config.toml
num_hidden_layers = 13
hidden_size = 224
num_attention_heads = 7
num_key_value_heads = 7
head_dim = 32
intermediate_size = 896
vocab_size = 2048
hidden_act = "tanh_gelu"
norm = "layernorm"
norm_place = "pre"
norm_eps = 1e-05
positions = "learned+rope"
rope_theta = 43700.0
rope_fraction = 1.0
qk_norm = false
attn_scale = 0.177
bias = "none"
tie_word_embeddings = true
parallel_block = false
init = "normal"
init_std_qkv = 0.0334
init_std_o = 0.00656
init_std_up = 0.0334
init_std_down = 0.00656
optimizer = "muon_variant"
learning_rate = 0.00964
beta1 = 0.95
weight_decay = 0.034
lr_head = 0.0125
warmup_steps = 200
schedule = "wsd"
decay_fraction = 0.907
decay_shape = "linear"
final_lr_fraction = 0.05
batch_tokens = [65536, 131072]
max_seq_len = 512
doc_mask = false
train_tokens = 593200000
max_steps = 6414
dataset = "wikipedia_en"
MLP neurons of a small language model. Each row is named by its layer, matrix (up: input weights) and neuron, and shows model dimensions 64-159. Each number is 500 + 50 x the weight over its row's rms, rounded and kept within 0 to 999. Numbers have three digits each.
A block is one neuron, or neurons of one layer that tend to fire together. After each block is what it responds to, as a language model described it from the Wikipedia text at the highest values.

L2.up288:445490472444513512483484397610499537509475523546517544573517525592423449603470482546572506533479538545416550511525609428541508491561410502446502518541497572524529448598450466426481413458397522482461537559515548508482509568522483501541460611482472464482468556448449494535488553456495427472
L2.up560:511503558526516568450483578469470492617493573496482420558445553370429495445434452519428521558495532509461480405587444362504480539500462448492499594465480460542490491492441548417496481573447562445466456506497495469403554530473478550624492544397627476573550439490568460547514524499535560480
L2.up707:466488566552496537482484427498560557441505565467479536601566453448469530463500572422517425515471456499550484514446569453495522415525477597512452594535568402496539495578547601404541475463528500605456467545492500473588521445554537538518550525485460552585488503522503476492506528462484500555
L2.up740:428501494471406390441480487517425492473505490518469524426540552561502541473491539453562455504461525517496509526506441516639436551514446485461489550493475522438404529585512595465504490553424560434490475444455470498531608552406448393476560642456500456550485449417505442524511449492534469425
L2.up756:585514505491600532551520581459450494515443513492464430485484515446468534439439577477558478457552455459444550460449451457551521481515530497472497451436485548424496501545483567523501537427480548578446538496582526540516525479526484510531569538459507479492404457432434502540500456475484426502
L2.up767:456522525484491529508500562469460464519495458533535446546432572510515510532424549471481447517408420548449496496564565520530505471482443583536487573470499514335417466462550529569536478525463568468432504559475525507388505556549571502462412604549528540481562498530459467563523476588476517399
L2.up781:579451627565524537488496475501498574548582464350496426518619586447481586449505488592500558424485483442465584430483572453417506558536485570557490508503533560503488428530445437547461462536434507569529501530483571504545543455518481457500443562483520416471488553447468495460482486476471549590
L2.up794:525561556514572520469543476453446488399506467549508439446472511547400600513510498556427486535562363547418506462492444526578465508514440425482496546535388602411540520465638491528494498512467595407536566518530547631506407489554507530513570530499468483521507547532531513509429495499432509475
Description: Word-internal joiners. Hyphens inside compounds and names such as real-time, Al-Zawraa, pear-shaped and 1587-1632, plus some slashes, apostrophes and mid-word pieces like vari-et-y.

L6.up338:553452536433507415522514542497464492478544474498547437464538488571483596471509605552513522500515518586485528517461484469429536456499526510510537461494456568498561471513457529497540466505496473415525494500464517441497497436503500526531501508534539603506536494500587532528492574427531482480
Description: Final word-piece completions. Final subword pieces that complete a split word, such as the "se" in The|se, "er" in transport|er, "e" in incom|e and "s" in journalist|s.

L6.up387:527480531542555535504451477545481461568448492522515437636605532517550468495603489518583478475567564430500450465530711444491479413598516514502479594539553534539587433490532453472457409418519474495518457589545507439530417451612471438463548461483511466468505566532462474495615462493394439461
Description: Mid-word fragments. Middle or final subword pieces of common nouns split into several tokens, especially "al" in journal/journalist, also guit-ar, hot-el, po-em, progra-m.

L2.up39:455564578557477508503519460546518456457534476534521514473506483489576518493598528390481570507507519455499542523510536454484435658636448510518491504545491498425585486499516479568486482452507472533585522505561460514545497560431505501477438499591420501537527543492544458536607485527482442585
L2.up47:486574597532584565506513499470497492574529500498500412455463333486430533407499524442497610522456554661432543543585420491471442522504538540472436508619543491487552450558409490449565557506565512497493575475404495495462443516497470475545498538459431537443387514538507502441604490482568454523
L2.up200:498617474490507518473475501550519563424516469598518462396511479508478493476492520473452515524523560525503534504483526597427508523513496370440550603512470509496424542563512558450637454479502471459522492494446497530518575484512515521538619498472541448517628562480564461510480595414508492473
L2.up208:601485526524555541548569565468481569492558592441430497511486546580520513504539484489493457504469487573514483520545503487481408522552487568460483436484416459458523508505524531628559382503511488487510527464507537533498528479489549493479445460508520413455577536508509527491560457458520457444
L2.up338:448518524577422544573487450539442520413505448474441555550565563573517424427542399467549490574515500526521589456500557461570503535571456464538423566469592490519510508515499566491496488455574511512514481546521489396588506449467398461498572482516490475507528480479490495461442439572517543470
L2.up596:451451500391497517469463507448552473491568466538470474531341583439516475475530494400533582425445459530531501524498522509551497606484559471490504544550593468487562556490535545501534498573442583538522475521488476454432489517463524505447558551556399512494610477472503600422476525511471524497
L2.up614:505485514466464504531593538438550531538507512461523463473514565562501471550419512448509554556592444503442603607489517525329496581524485481515473484487496564458499572552486469514534541466520440494498451582465470518482545579521458498444491495526477477518478466511454605531489454455467428443
L2.up762:450456404506484472505430555517616507516554549514524506521493489451454507471520574507540470505430429508495481500415372505489429583598397502485530448490412523509493479505535408545558554456517514483429514575528545443498523504543484427635355452580558506505492595496510528548430502525449535517
Description: Word-ending "al" piece. Word-final or mid-word pieces, mostly "al", that complete a word after its stem, as in Med-al, Semifin-al, Journ-al, condition-al, Bang-al-ore.

L5.up16:499595553431549557475486464557454486553537529570468524583468522542511505483451570504525473407488449501483560471523499538492449607504472505472433421440542401443481479442535446484453525465478490566523532607541467532505498486496450507510514464582534459449573457448424431572532507495510513509
L5.up22:562490434538504460456467529537532528528452484521519490520461444450502509563427568419537460617497532569472402508441582411493468529501507530542562463436534505580581513533563451436443481553481464492389523488456431523549536452510538536491558422523478395431549542617480430439477489471514530503
L5.up85:562531459446596495519547450540513541487520439410425511408518511619623438524573470529489502477544505476486467469492489525497508580473482477585469386499553572423555530485508551557545601439484443499495472476466458565399496465421579493553440489538445412507490423511462495502478530434451570548
L5.up329:492604470450516385446405550486551569487492586560546414426535510501534544472506530590562558484467479465559408573531548540539469668547499473452473489432442579550386463477516441458519546535527536519470504464560526434525459503490531508515501491549510479454499464450482464479453440561567543470
L5.up453:529511575498437543465497448522539495471461429568451431566432476469470551459490512569449442542453556548576515493503571503620465593553465529561532448443417472522522518466573355498469494576477496461494472511486468488543439539461527427548472434561533414448532476498485382469559530412472585525
L5.up595:473560602529502532477547367449518509523502447488468581494457474531548552511476528464551533476529422390609449406584497485475572529477542452535458564459591565507579593497563442546540450528432465510501433466434590508523586442358544449446507418566456479538450440489520546562554486475445503455
L5.up738:530466583481451555466516459470483571464441559509468511534531482473411472591540416530463498463547515544508532530545560559451512520442432481483465528547499570461508604486493383570515542507514539585487400461412521432587463472487566510513523467571463521405461484542491457426430477469430449462
L5.up864:514459500560534488479461453458528549492550489614487460450477419509566376483495469528411449456519495579477489508530402414508468578446417464474560527398519509433520486525562537440552509514534575507543553500476527493473522507476606562653468489466528516454518502462434460559480444538480449511
Description: Mid-word fragment continuation. Short interior word-piece tokens in the middle of a multi-token word, before its suffix, such as ener-g-y, invest-ig-ation, obli-g-ations, vari-et-y.

L2.up15:496632434581485455528537523501516436584479594470372539491604436490496478439460529485564504527462527498612498552559491524536494558377540480467474536533468443558460476457485474588520522510561404461434471524528405524479539500478550531528506447461531536418431481570475466475600496480470512544
L2.up84:511531461489370484506496486619445427499538637503526527521521462500507449517480431441560453484502531494494583521558395486544522470429535502479515487535463619416511478461528539518566461468428423499601553468564402555452434449399408500474457485557485462491454549561555461522481493448503486538
L2.up105:475540426490503587627424441603540519448461543479495472487511464533539491488457534460527346523494477595498542547516465482502493523483501448501520499524445522423495525545488498515486519493440458419588515567484565462490494493506487622491413482455568493487494459498481536564556462452494510564
L2.up190:504482437477536498538443483599512521524518504476476561571530480620464493426597568525515496495490513451472527493542562460481496535547530497487499622513477493473452529566466448502560525419487500509433501496482479510460577617533447491616423553471527485453526554453400452490601498498354550620
L2.up353:625583546487519456476444570593612490502513358490480503515514509523480511508455587511416396476578514559536588589557528409436475502466498554546425496561543532486556451506519531457543533547541490459399483449448506528384553505464495509403429504541494461526488394516551359504467444456501578443
L2.up657:453529524485504535506399467569584469481453476412467526504483592511514452445544358478461448467473391615560499593558610531514423474452510349431555500587517403524444444528565496516530552518470521489553556478531495498566520426505424451526471417496481462500582469503530527453525628517524523539
L2.up763:497459512454565505445466500521457507485578538514560505495568476495464532545572433481499474517480489546550583497454497453409373579522559523472559510556543549540494450565536411534561490519503523578491454429438435477462468416476498570490414477500642457540531513390539549478470491559468484545
L2.up786:459476507449495468527439491489472398485524544533486569452577512490527512493433418557424581532507465546508494524570590473475465455462473503469592559506495492553481475501559457593570511530436473542515515467486445445470535506508521429517437493573541446537569378415470653584474568469563531490
Description: Word-continuation pieces, "these". Second or later fragments inside a split word, mostly "se" completing "these" after "the" (the-se countries), also diver-se, vol-unteers, in-ve-stigation; occasionally "after".

L6.up695:509435458590509448481585513499524404533458563499485523482446508466393476481534494565631457549505509522379529491521553455491500528462439498574481506513445552532400577545521630590583474545468540527590433505467476521493522534634488416466459578507523646427454415520528556450475459495472516456
Description: Mid-compound word pieces. Hyphens joining compound words or names (by-product, Jacques-Yves, hydro-power), plus inner word pieces (Endoc-ri-ne, rhy-th-m) and "well" in "as well as".